Part of a small language model's weights: width 320.
MLP neurons of a small language model. Each row is named by its layer, matrix (gate and up: input weights; down: output weights) and neuron, and shows model dimensions 16-111. Each number is 128 + 32 x the weight over its row's rms, rounded and kept within 0 to 255. Numbers have three digits each. A neuron's up and down rows have the sign that makes its largest values positive.
Before each neuron's rows, "fires before" lists the tokens most often just after its 100 highest values on Wikipedia text that the model never trained on; "fires on" lists the tokens most often at its 100 highest values on Wikipedia text that the model never trained on. A number after a token or word is its count.

fires before: "7" 21, "9" 19, "8" 19, "5" 8, "4" 6
fires on: "7" 17, "5" 12, "6" 12, "8" 10, "9" 9, "0" 9
L21.gate340:114122118171145170155121171114194202140077105158086150122102149090095168193116120084091116090175116074188132188089111085129173131065123144080108109104163136147134122154066141046123150161112093115126123194114092124172133107118142119102143092102130144153105124132100166116116121092135079106
L21.up340:146136133109136157124114082238121150101178136051156129147109159154123131126118134152112134122180170134121131149137076113117138161157156142139069168107052166120118073119209111120081186134089150154147090136102118063139156136083110126086101181199075156166121149168134049140164084127171125119
L21.down340:135102128109130155099152156158170158119039141105148090088087155117112194166126130118169112143095128117128142076160155223084139085132118143148203171107157163125158105144119088170118134152171160193141157173136104124127093109143097143108062106057201100150107111099105133159153145163109101126

fires before: "6" 24, "8" 17, "5" 13, "7" 11, "9" 11, "0" 6
fires on: "9" 78, "0" 7, " a" 5, "8" 4
L16.gate538:115118137114061140100122142203142123099136081130038123081098108113180142101020133144151079105096138105186147138185152190095139095154126123139101150110111142137142168136114124126159101082129207057117171104113117144107145082128103092117124139157153082153127103163183146087154091143147112119
L16.up538:118121148074108145169067063152150101125121140122180149097116159175136208131123104081175106148151144110102137181132145120135099172171140221143117120080127102152079114114080087072039150103181208072139104200121145100129164132082152153129070132141154074121134131170141115123155159066140157154
L16.down538:111130110109161106125148109075165130047115111145089163128077082083097130102145132103149099105117113187159117142117146104094205103175080136051157205141051092109131061158139136125159092102091088139126142089125156125126081131087149141144126118111156123123136167203133103138206125091151133145

fires before: "." 45, " |" 35, ";" 4
fires on: "0" 72, "6" 5, "5" 4
L16.gate86:097092115152166175211132089112108084150152208134155116151108117116112130133197072126190158109163109117181192081172084140113134078124143151169157156154122091115126144068042133149148105091109143154141111191136130122137086101124135122124119096094209150103171159124145150126162143125126157106
L16.up86:130150105147122149078146108107156136123144111113104159121164106087177104162076120113142091114089165101192139137088103100119134131158131102145143111125071081160116137140041141174110102087105098092152129179147116104111150128125115126131123124135118149138091203155139179155123104154117206117
L16.down86:098093177158096106117127113124127161178119062122122105160136145118119042128125140101140161143102115098164146154120093090139125173105099104112109122171103155170100134114127164145199110183139096135130182076172076084096146130114133153134101129189139145133118164104125131151172087131146107143

fires before: "s" 77
fires on: "'" 67, "es" 16, "’" 7, "e" 5
L10.gate365:068138175107163145075101186121158142121061109116105135144148145160155132178163148168173103117134118120158092165077116104105115160141105082160162104132143186155094140117094137074128123102135102115128174201170149102164112116146123072181170118116105149194190139163041157181088119179125073103
L10.up365:082120141163195135125078134121157127115064132161106131053129068096139042092139136136132141162066144133118130099136064152074103102091085089142104140109138127118144152121178144135097167146096106101142133051074146129177093097169105140112113081103096138181151137158150097140164179135117141082
L10.down365:068111195102173178155118120125199076069080207139158144097084109102136157193141079126169105134104103080189085120104121098153087133181105081182108168157112181126136151111165165141176119126159163136161087154190131143139111093145160187111092138157089170122175136143053155165181174118084156085

fires before: "8" 36, "7" 34, "9" 11, "5" 5, "1" 5
fires on: " " 38, "9" 13, "." 8, "0" 7, "–" 6, " (" 6
L16.gate41:112123143105117205157113114097096083120165113163106119099162114158112134133118065105170116126127109102114084185134137174086064118135129113101121078148107158216147101099153152118145142128136090147122094132139148187148159183129127143173105125137139165151116116127102173128112167127121132149
L16.up41:079083102146137155146072104074114158125147163140102200085152092120097142136104141115187192130090121111143088122145157146108090138125150054144078125151069105127079121146143156135125132156145136141152107156161089109071104172140114105120144126146109106127152137099099091156157132107121172119
L16.down41:094111158108134131164141117104128029088147196182104110107140134112093159164130097115122164102104116121067148119159093164104119076040192071115131175175141139182109157167107123111155141091150057120159130157118204142112094114170153151124129109107147114152129060101121085154105157133126109138

fires before: "0" 35, "9" 27, "6" 10, "2" 8
fires on: "2" 31, "1" 28, "9" 15, "0" 10, "CO" 5
L10.gate470:135149176110076109195156086091086151151127137122179132125044128094089081063157076082109132101102114082147147112143152109101155140073146125133169148105134137157085136114162140096116107108122097112093108124123130158151190116189143150092133188132156129178162179133186092164161102170055140118
L10.up470:146137162068133079108106149134118174105172118083155117122139136066141151092117108078180160137106131177134138178173105075118134146153137102132074108096171120148099087145150149104039146151120173181112108115163156082131116131076076129156104149112150088092204091164098139115108138089156145154
L10.down470:079201100183123134128079127059124117175130144145105162132118145137110112069135125156152139145136126191133064138106121150117128150160171066096113172129111095118095159097169161144094169122075132143156120115089141102108090129088131151144087174126167099151161165129175169115162089099144148095

fires before: "---|---|---|---|" 30, "\n" 27, " " 7, "==" 4
fires on: "---|---|---|---|" 24, "|" 18, "|---|---|" 14, "|---|---|---|" 8, "|---|" 6, "Ar" 6
L10.gate323:146089176120106100091109118108177145202146131137143175110139180149139115112144147147149130145149089081125149161192101129086113138121109130082130122088106110109066147165115156127159130179108113092134173129128176168177133135131127142137205109109133103120120071102108119158197104139102137153
L10.up323:115076150176145162135133128120121133164143149112154145101111165173063113136145150174092151153156138093137144115160095132091119162120141111049127083147061139067086183124155150124130157158052099113123121150136187159130110119117140103118187129091114150133115106066120164148144114211107206115
L10.down323:086138114158120129128181056047169143075132099136157128090100159107185139121185164101143081114122140094107118144097146156092093093088165093123145097092113132097165206129118166171115126165128097105128116139117158140134117108107123121088115132072152124065144077119175110105145088178125174115

fires before: " of" 46, " for" 5, "," 5, " (" 4
fires on: " Institute" 26, " University" 13, " Association" 9, "ty" 9, " Society" 5
L16.gate342:138149153109131139116213219143106183161126110112149138176142150170128096037133071113145042111144141112100139173115121106139132083139124145159084101113125141146142145157159121159116184140107209127183169098091115100146110123124159159113070162123130131128109092141131139130198110136073038122
L16.up342:158092122172170083123095083124179156198107078133192096104180115107087083133066091121225136105097133120145091141103069106145104105180092134183119177160132107177138131122102128125118107150134087143117080102084086160118159140047135115123143131128123127127113119163149134132154119092084115196
L16.down342:077155184130153162105097102085101097100107133154136168115180142166094120161098188177198135089147156116124181112101082078120120109108193120128151131144118144116164154112151140139083144111137145098081114101104105101123124134139114114190115105106136142093098049104095163192119093133176147143

fires before: "–" 66, "-" 9, "6" 4
fires on: "6" 18, "4" 14, "3" 13, "5" 12, "7" 9, "1" 8
L17.gate524:045157164134106125134180113165112097126161175154104149118100118126135110092115136155119115168131193108155187089193161067153082134089110127135132140112141093091129138137129087134082119135119127128113120123092154100107127115123157101175152156174122092139127092170122104111138146126097105079
L17.up524:129145128106229103142145089144158083136159150166151157136118134082115184101106199167127164140177094177135152096146057108137110208100122148142135122110174089144156130146127090110146107055102130098105106143122141081116136096137128130197069128133137146172173200148095091187130159092173142099
L17.down524:102177132137134119146168113122106052116133146139105116008125133127176158087088141177097163160147180129177109072205144154134115122107102122154151109139176092108114102162124170143103129108151170090177098145136045106111103125094091085135183129195114140124126119183138118068171117129136178105

fires before: "1" 18, "4" 15, "0" 12, "6" 10, "7" 9, "2" 9
fires on: "." 30, "4" 12, "1" 11, "3" 11, "2" 8, "0" 7
L21.gate360:125120086111206147117190138070105139131079149161122132159115133138174157061130125164135140100160105127202100187135079139117173104109080086173144134157147076092112152165125113131161144116137130085123069208137093069159104121149128100133153127121122113107172128144093098106105072139115073135
L21.up360:156048098127138126129151080171115137153059105137109123113117121135155121085115084136159077114138128106145164184140091108097211075112073120155129101135190101085103121158142105166140148087121178089098109131067175120118078147116116098135144174067153142148178088114082141119126121129132084165
L21.down360:085079148123171125117165166153136090119080185131112110154159162105097076114093128127112138125169122120074123178136059135156135106027121135106086202127140132119142100138166171142091163168122124124111153148124085122105121128112149145053129102143152155164160255095100152166154080079160110108

fires before: "-" 19, "0" 12, "8" 9, "6" 8, "5" 7, "1" 7
fires on: "0" 25, "1" 11, "5" 9, "8" 9, "6" 7
L16.gate501:133058122108136078118160157146173120143167131170191135074139104119113119151122119136156102081089108116202131091170150151163192114149105184148116153109129111110147152082105148137097099094140139127173158165155128088111108105107096146119129117170112131134106119173119124134135144180115118114
L16.up501:097151119067150140143110145161114143169120131230146145181142117157115106138057114134132157109127144063127152111133097132136151137184165141071123169145121170122098140061116134139111189153114183144134099163123127169125157086109099157165132144069097148158138147139158153074121142140122108125
L16.down501:149054098126147204158081153128143132118124104095101086153121122115102101133178190139125105122138112109086125108105086164133123158145092150078113184117107119115158104107180083054105141129071130151150091110120097117140124139075131166076116129095151147096161147146100121092092136165157112145

fires before: " |" 52, "″" 15, ":" 5
fires on: "6" 22, "1" 21, "2" 15, "0" 10, "7" 9, "5" 5
L10.gate540:114144125094154079154203060156127123125087133104107151133098079147104119159093083114160154109099163086151125146123113163119099158171113118162126118118116127091162107086186114131109130154138140185139101106100175176163137082175163153152121108155085162123200123129112168149131090133099162172
L10.up540:133169153130081141170098193166109109124107133153104106205122126159179117085132096179096044133153090175135147153105118162085141098176125085199159113082095084113155150137137145180068116068122145099092130120147127106112168129090093105108151138102164128102112095152181069151155129121144199165
L10.down540:149133131080171151119099055128174098082135114112128170108137130088146104180178125052132174098143128153124103130148102071138084128087130109160079143153142151172114121094163104139122102160104074177117188124114120140081152074120141158140108087169129117081207062100099149072126120192134105122

fires before: "2" 37, "3" 31, "1" 10, "4" 7
fires on: "0" 16, "1" 14, "." 14, " " 10, "3" 8
L17.gate375:113164171082142127140097086098167192146092073088082079111102129105167166109112098139161171105033072172144188127113073093129128188129119127145176122171221152151110096107123055109131100199069108142123082178137114195109124182110124103167142167114117028086104150160099132181158123121095127123
L17.up375:163168152187147150145187126149085130121131180115105117134086133091195132152148148113128130128133163139127127188092131140181150124096136129118115168071174170176106119165137108118137149080130153143094198184097141174127106164114148153121121173073142155110075169170120151127132145128053116094
L17.down375:102146154141110093124111099151104106121088143079172148141106179131139113126109131168103151127151061140164098162091166119180101147157150183149176115136145144162098116123135137205066112126098204097143113141150161090141202125182165146125136072132135077166093154114124122136114112113118068121

fires before: "9" 74, " season" 4
fires on: "1" 72, "th" 4
L22.gate125:145108123051181141163199185164142129088113145115076106160125121115189089177140081145145136075116097171143148147152082123075093124115122097172174107130104136160117127115144131114126079166100130150168137192176120120154119109168105119159112143187133123080125115094158117101101187119151137117
L22.up125:152123075125144127126127092178093133161084079107194037068142061118132137164076167118099056119106117136129098067116142132138159174177167094126102143118032151139163083119108072057163144123102156178204144103123172122134101073123073093146097135118188081064134152148143129096131171185206150143
L22.down125:119128142111130133109121126147102126107094141099108151159139092125131129123149158136139094081154108147109126118140129146114073114058117141140134118123123186094147124128098071089149107088130163168062171108085109074057137184104130167128144144119132048114125139090138159113083064200087146149

fires before: "\n" 88, "a" 5
fires on: "==" 40, " ==" 39, "for" 5, " ===" 5
L7.gate437:134130150042078106090110146171111114109098112142083083114054137102132109179136150167133125148101149155155156094148100168119137200117149144103120116138162073163088083081090175082133106142087141115120098140098157166056163068168074065132126187142111123148174108145163125126112124094182122170
L7.up437:176063167186131142120113153101127113157164165171185165165113155099090104114180165145144135154112098115153108157132149138123156128096143166092130164152155049138165110114075101175150102151131125081090158165192135143146100106145141106137177095137110130142169127113137198097142132111110127089
L7.down437:153196110095106110133098109100127096143108129143156096124112139159164127062089189153091110111135088130155099156140178144098130157144139106139108118132120098124075112147097084121170113134105132150097145107084167082130158109078132070174112155132124134126140120122115067141099150117139087210

fires before: "s" 69
fires on: "'" 81, " Cat" 8, " It" 7
L3.gate444:157122128168134111142149218125115095132033097086075092111138123111136128117169150122138115165149053099083127129141151180124186101130144145116137107149094124138111131144175132136158130075121114139173135132132132075124118061160080124129071119188106188119116141144103115046131136200167128159
L3.up444:094115122129097115182146194158123098144131100127143133060139116117122121156176194019117167117142115113147089173142183182106158096117143124115187118142138142137101091103099159159127140117168142116161162100091132137082133123135188093130100151147101116104136141139135145101102157134121120182
L3.down444:101188153139123128069098122091114117091083075086162108104109171138065128135191126136156177151170088146176195088101128126140206126138163079126112151061126144044137097115111106136236169176160184138123060165153118088175142116136098147152138199115136117193108166124089116115091122186127134172

fires before: "s" 92
fires on: "'" 98
L7.gate569:057149130169109115119081118130144083116096124169115185183094097113086147134098158163142141097111133095126117139153135151090125103150153133171134125146166076119103161150182198113119186088107075149156115157106117158119128100131069081117120135123151134139107120138099158097131133172087119101
L7.up569:103105122136146139150100195139104090166106143167137163169122114109160067088118139178109120124125113098037081150134049146088205131114183157109171083110167081161174162162171146190082132124121160140147129165110117145115116125156094108159107159123089146161099165145027103098144097162190081184
L7.down569:156131142122132182143160119136152121135105183095108134132109154194092130168188113123130117120123117141167202140007167095139131129117158098097103105130132144097138099093133092109137141160115100150142102141089117104154186123135131137083120140113127161126100176154166106181144165189151114119

fires before: "1" 37, "0" 29, "2" 13, "3" 9, "4" 5, "5" 4
fires on: "1" 22, "0" 18, "9" 13, "5" 11, "7" 10, "8" 9
L13.gate282:074128159104097131095163140104107131143103156113100119106119124149127111135184160195153144126122138114085108126229116127105141113159099122142166088190131166113141126119148065166125167151117158171102170170126225169175102184127111089138165109086154130159217181094129114173148172124116180126
L13.up282:073123129129121136163124143159181115152102136116097104143095114128095153134152116126152113085155141065134120135149084104123079111149061091064060107121078197150141145073157109132127174120115105145158098088101135130139141172125128125149113161188022048155145175082118119114119166096082088107
L13.down282:145153086127156130142097090146154120057114129158121096108129116159126036092162170059130178114085194121134097145030119133141146114130093110127116115099108185155175122030115097102153179107123126150186104115112177114135119123062137109152181158118125153173102072115062083141125074112115120128

fires before: "–" 52, " to" 7, " election" 4
fires on: "8" 13, "6" 12, "9" 11, "7" 11, "y" 6, "5" 6
L16.gate382:217143110161171043152137103122133126150091124078151071116083092110110161120160101168125159123087139116090175114111097146133114213165101051084124097144130081098143106151181157095162150127172149155095133126109113133128114114116131122173126088131078097137067156114104107152120132136099109130
L16.up382:135161171142085107145147141062070190147087104131135149127109159207137188132103132111097093153155094131115128123133158132121146091138132119078133115144166126231124122147155132128099169119164170102143129098132054127107093099167056121138129207188182141175137115153126161110208092135163109125
L16.down382:224140146170128107149143055168109162196079203092164125122139120143173164128109140152131116129128107120131142158109137148094134153179129067172083147109189198166095175150134104146146024133101087043156154132129107165081122103129152094124087131105081119147125127159102141099097098130059057158

fires before: " " 48, "\n" 22, " −" 7, " |" 4
fires on: " |" 81, ";" 10
L12.gate120:130156112153121086154133097116108074142085133126128095148112111161107158136146079163141213197151005126134106162138125119150089160098122176150090228106089124130115103094121134077160114080169162138111136148093169177193155129139063142150125145144149162134111110159148172132118149099155163150
L12.up120:133116118092133068104154136133173113107111184123070118136071167170191184157192033134176120104085115158166081065107152130146117134065089105108089131094125121145157114085105163077093162122158172113157114117159120118064120142104112068087075085108124179090121119146084141132122151139112133140
L12.down120:140139153135106125149129100097114104134094143163156088180171092132114121118088182090155140159153139104089165127082127118130150071097131136078137129095143071122186151197180103132101100104117148123117144165091138104135166146065145130135119168151100114168185184102134121064175110142103168055

fires before: ":" 45, " |" 18, "." 15, "9" 4
fires on: "1" 19, "0" 17, "3" 15, "5" 13, "6" 9
L22.gate286:152136043124103126110127100140115192065089118152153107163114136131176096104193116213172098164173141085184153122110108157168101118134124132129101156156139094132120169137127066110127120081098110147126161113117207201133197136156110195094143111144091102119169170130105166054102167136174118128
L22.up286:165154166103064094138142137147077102159077127115125095193167130162142115156198176155130125109134045103086117149123107129170130141056160132130105150143135172176090102130147114161114093095190092101128161118105173137123112171119165117088094093138184139124143107137132213124118101126129100120
L22.down286:152107202151137098096139116158111099069136141110149096118106079153160139118109146106169138099152106163134122069157100196143112155112106140094081151180201149127116113194081158128135095132140129099042110137149107148111135159061096081089089113132091122112165194203179155126123116092154118140

fires before: "8" 27, "9" 15, "7" 15, "6" 8, "5" 7
fires on: "9" 35, "1" 17, "0" 7, "8" 7, "4" 5
L21.gate144:105115061129071165125134149127116076099103093142108110133135138147139161131126152083202125102116146092067093115096116123097102143117087136096126162130142133176124079106141131087093119193149171085115133100075089133108067129065162114195125169182099065114185241169126163120113162139154139108
L21.up144:113122152072098127160111142045173066169126082106138055113080098115113125144185168127178134118118135092133119074114142107143131085125116174127132137118144114156149079077119141137100134124133137089117138159134117095163168149097138159172116148171133072100178128144137123128170154156149111128
L21.down144:107162116146155160147139153166103156165082185130101150125173132150098106163118134090090123122137092131164069135126096183156129135137066112113125161104125109130109121147170178085133143115141110161074106095136213074076135120109189117126143119120137150147094255127117079120125141164096131139

fires before: "8" 37, "7" 31, "6" 8, "9" 7
fires on: "9" 52, "1" 16, "8" 8, "f" 4
L21.gate452:090108117105110135080138216142126188093172148123080172124109103131139182125136165086064128103057117116086110102117144131075134111139191150123101140100109136190060129132143168092084147095113193165097136150086109093091127109059101115151055127164124084161127082120111183117169119092208103132
L21.up452:123186130128160091120129111138122098148129146166142124123125122152076148129140168085113106164141084111121221132098179160079141064087119175108066107126129098120108137180145150126126139165067104132151115064133146107133128109119184107144148102108140143071155167114088127159132170136081149146
L21.down452:108127159102126130132148116132144131126152227144120124104087222143100136140153092136096116194131177097072105139094195157140116139132130178106156093222137099117133129074130104104114131170133102059121083105182141118109095132118132119153135090153136135178090213141140100086144138127141125173

fires before: "\n" 34, "---|---|---|---|" 21, " other" 7
fires on: "---|---|---|---|" 33, " each" 21, "|---|---|" 14, " every" 11, "|---|---|---|" 8, " either" 6
L3.gate441:205126151109119155139126039091100131175126159157075137112162114120103120161183175128135128168119104131116144159144138146090123097155117094131122049087127120166117091156148162094075128109128119075081150100122148128092124148126100126148145139113093140095068127153088178128095119144116223132
L3.up441:135148203120112132147117098128158174182127168095118161171126100105145113086190107139070114135142132131114108108217136103132106105114178129086173097066129073157136159159118151139101108193146107095159131161196162139094139121097112114124144209106147182118138160050111091176144155157118089104
L3.down441:145108166193137139117149095165124110122156124153109103105109164091094139110106177142124127098118154111152135145129151102124170097116124094134106137033128158178162155176143145149092128173148146099130105134132159136099109110155134053143130105086157110094061138053140160123084148156131143101

fires before: " |" 21, ")" 13, "}" 9, "):" 6, "://" 5, "m" 4
fires on: ")" 27, "s" 25, "th" 13, "^" 5, "}" 5, "he" 4
L10.gate324:138209154202096164126110070149124176114098121139111131096120155154125130219111075187141139170110155085165103111122141137191174130166012115175094128145105137154141138193099138128184119154127126107113182120105172044097082066129135114068124109133122038167134159152079138164110141127093062140
L10.up324:162145078098165143112120166093147188150129119101150085111093139198118072158117102066077079102118103129126094142088093112187110145154073150115120143126145096139116179173156149165074174148141113127094115056122092097115104132077150177193109124160094110125156092104129132109111118141103151116
L10.down324:117055107133149106178105131068124152118145172155141195109160145153124102147173138118084172064085137141160136082176108154150169167138113128133150179067141114132096114076130145090107105128101031130119141150080185090152083165210157183162124172154103158124123141124173055122049103143185140117

fires before: "\n" 83
fires on: "\n" 87, "ri" 4
L6.gate52:171192123133123081089128159169106113082124139104140093128149124123081176163096134206093096142097087176107048132110144106155141111089146119122123170167103166134127149118137172128104200094179223146111075087118138119118172116125112138129093099128187119136088135157066092124103108120171169120
L6.up52:130128096147094131135228159119070097129174111151140188147095187128155146199147141119167161129065087148141152104102093071139146077083120176158152155163194173112151170140124148166195144117147198092092120138182114174132151086120128111132083121089161118134140165121088144071087128220149175125
L6.down52:127091128066132123112152139050111121113170203184145137103112163124143084097081159133167115133143104112150195127155115125131159083155128168130120082086146134164116123124097107117163095159084165168110132075142142192091123147118154114175102114121151087102151075103114097145090137083084075117

fires before: " |" 35, "." 30, ")" 5, "-" 4
fires on: "7" 24, "8" 18, "9" 14, "6" 9, "2" 7
L17.gate627:106117163137091158107054164184181135132101104087119133151107155108122140146105141146197145092152161123094141113109066168159169175164095121117142204109108085174179082150101134110078144101112098143125144166154119154130113071117168104081171148186160106144066068130130157141109145150143077104
L17.up627:139125102204061137104179122173116091154116088110094188114172142091120111118086141167151121128133111104148147148154169198151195172187133119140092118132093163182101116132152062132104139151130136171117130086133145165099100109102145156164109129182114178194128119165132066135159150090132177133
L17.down627:190137096166097094176095134143151119121091134104154138128102165107140182163146138116189079145124113128122112129165118087176143153151077138192118133125119101110158096102143137130127168120111198116163142099127056086106159112141153088145086104112158128137150149131110096119175159123126107110

fires before: "1" 21, "0" 17, "6" 8, "4" 5, "3" 4, " |" 4
fires on: "–" 43, "1" 11, "-" 9, "0" 4
L13.gate593:130084094057149119136130154202120123101095087152075098110173124132093153151063098078180094105125107124097142155111144131086079123140144129135108132086105145111165125102195107132115110102152181184145149120126129162143072125162119138168211164183136137156121113132142096101161089134112139193
L13.up593:161185131119117085143010141130136096123100165097127144168128098127111128191090165122085143097168117113100200112192161093155134129191133150178179164127117122138101155133127194121104091158149174125190114142163147191115096100138123120168184124072108087090109093126098091111141092155138195157
L13.down593:152058108079149141125106087166112127150133093186049091181192210139124132108152118128106141063132093087138108092082165090157101139175086144167174115161139150171145149070133150114155115144150164090125116138140132074096127091127154122127115181104130154105119113089095110132165123074043151138

fires before: "0" 81, "9" 16
fires on: "–" 27, "1" 20, "2" 20, "7" 6, "0" 6, "6" 5
L22.gate134:092107121124131148118094185148126104152126144105137109095077105119102110112102131114126189148074081128114105086114124046119116113120075120107114127198165175145108075124090140161075153121178062165199160151121109154185069088108107082198141138175143122132174154139092112177110181133119168106
L22.up134:087133088133139200212122154138128125122112093185100082137095134105200159168134133052123068144183140103161151094106163158116158087088157125073084189145178174066134082129129060081112123105102064110181137057114119144195093102117069156118137125153153124134087165126132114140126139115162174101
L22.down134:178164084114148144140134125160085145113114193155138149117093131082090107143157086123161103132181115097157109068096090134116125141101144198143067137150136113087183075148122151168073185190118121205128127107197097103085057169115100119101137127086153056142133205153090143164070161173120136122

fires before: "8" 70, "9" 30
fires on: "9" 43, "8" 15, "0" 10, "1" 8, "." 6, "5" 5
L21.gate32:098137125136138150144110134182101121165109077169135135121149120132102129186157131103133105127130083137118147166115168125141109165112143172095157156148124140086086136172072184203092150155180176109147140182065103104135135159118094141110123203161149084153142142096116058101127101116097130164
L21.up32:106088139127124111132152175118144099131115117124146151190102143110155107137151098132159156149123147135118076110109127162123117120113148131109135085127089067144115126139151097109105093145085104126188099211099107091123076111086169173168131110167068099111200162115088107118112125172115116118
L21.down32:206179087090142092161130090149121083135120125182101119176147111103134106094125117135089090147157103204122127107126141158138111136171180150098128140079130088090141115136141107142077136131130191093083136104120073083125135115105128131072117133146112119160127138089095152194116099185162184155

fires before: "1" 57, "9" 13, "8" 12, "6" 8, "7" 4
fires on: " " 59, " (" 13, "–" 10
L22.gate555:159140164085135174142133153116161096131121156165124098089184134134113121104082102094116114102120164128068105174107097146161195113078131107161121173147211075097160127082116157089161109112125105035155147179056069163110128124143172177108126193129160129126114159121153120119132163116135104188
L22.up555:167115055110110131078108138111070103182125171123139140128128151075123105137158147121086140130123172122152065106138087152128123217110095079173142121138185100135152139094111095087096093064116164139107104167170051148164085163128143141092105098076122149140108142070163084155141165088080137125
L22.down555:110129155127134132152145144000163154076207152120150129128157139159194148161102157099124142128102096114155144147105121141152076124115150120072182210177148130116120070145125171117152107092123123114149123102123136127098096093145124107087089162124176146088056145156120119136110087147120140099

fires before: "\n" 41, "---|---|---|---|" 31, " " 9, " |" 7
fires on: "---|---|---|---|" 33, "|---|---|" 14, "|" 14, "|---|---|---|" 8, " Votes" 7, " |" 7
L11.gate6:160159086170189124129127070107180126154141111138146132139142131149129116095146140197136130108135148073130159099130038148124133193163124143083154141141102144155092216150096124137089137137057105087089099122150194065140127111077123115096173126159085150097090130083103086125172118188154138167
L11.up6:124159115159219165154094121068150109218159116115126110108175182146130165116089133124119143114099146183172121124107131150093157215162145115144091072121067144137127149140183154103152106121091101141105100122145169117075089113068142050127085142106080163109116085111143094126149066185132153109
L11.down6:185143087137196119168151098098143163130144131177100071089079187161060059112114151095132120137136160074131081138158148148053115106094176142096166113111108136164113105136143156156109119201090107114122158128160196126129076104126114105114107167143151165069069128143155119154103133201111177124

fires before: "4" 40, "5" 21, "3" 15, "2" 9, "6" 5
fires on: "9" 31, " " 19, "1" 15, "7" 7, "2" 6
L17.gate491:130104150111202146118149176167140164128071077113126144196069081147179155148090145155126095133148162132129104162119096110120138169154112139069179131094141092140127119106152095139081125163120162149135119175127115129137117164069114081063126126132131130146147162118150091136182113158071149156
L17.up491:108174111120123142148051093121119147089147120094115110095132125088190154124121103121079118098088150131113185155098159152138113075123094129131121053111147097150174126125118111121083171073165146132166121119098116145105143153103104132158088137097113104105120151127116107129179098155104099136
L17.down491:064123084110143097068115170146110172147149136140125158146115165124137082135182116140156123129123160082084141106096106158144127094179078097132109114110131155119108080100160151130148174124142158137084157130123180137130112061062140100125149122065207110211147136162120096107086100115098098089

fires before: "9" 82
fires on: "1" 95
L13.gate62:112047153113139153188157212113110077123113105152134151142152142163202136072128158125103116122129113123193124184107108138144137066127116128109088124126121153098093187133136132103056152143130194150123164121035070136111096125072153145127150166095146141068106122053110122125129080103114177155
L13.up62:104148153093136050155123114115174140109115159071160144159151150113075148109136160079129104176163124180110115111166166103116147121150131091161139129104153147164086172153137098151150061166124073125101132087115101126112152171095174149076160095189128085128166153127110090109102191095140163117
L13.down62:221175140158133069162102176130130197122211146126137098133117102092102110135128150166158117123115153091107132123127135089197139078124152162177159170142128131105136100170132181132063158105107164097154076132120059106116158104127134110124101076162113130111153178201114104115115174101145176127

fires before: " |" 59, "}" 7, "–" 7, ")" 7, "s" 4
fires on: ")" 47, "s" 19, "9" 6
L16.gate79:111158154151104189130061117156119095104146084128128093133161185132128077154137137111121160145109111096144161195130120082150159226093090180136153106107130116126101087137130186159101205125183158117135125100130100150142118121158142164108120102113148106154136079112165124107117088080117111147
L16.up79:173104115089076093123120051108140128110113152095111102100138077120059107051202048157103124132067092174127182080162102084145104083121070095164168114194105103097099155108119141091122122150139174082111133166134152086087103137175149078157132125161123098096136090096117146125167136147114114126
L16.down79:115092091081099144148106102125164155121151156101097129135167175114138146161140076097083152153064124076128179131120123143098129152115065091127132122183108112118091136095115116113158088100143101102172152159166224081102170084117160161086129143176127092122099149135144155149109112061115181110

fires before: "\n" 100
fires on: " |" 75, "---|---|---|---|" 19
L22.gate404:137155120173122111109173112168164138108139141165121117110116115076120155169153099107129101106167136190094086075158195140106103105134127054084208146162179128143120227129133140093145128164122140107172108068193167127136138146127116218146106149077128123126098224124099133063084120151133108124
L22.up404:145135092085157112108098098097106115150177089158112123136040125087138110117150068088074113105166085153122132074130127109127155109135148085097194135182134162123112147076133116049137094141133176064126113121115142107127126142083055159159132200096139137142134250120149225133088132184136068102
L22.down404:147099102122161113128139143079030132172125126126126113145165099070133138142122117104128080162124145111152147120173120116130091130081109115160152163058134110130119098097082119149161114122087101155104156121085112202161113115131125118133066111111049127106117252134145148162155097117100119115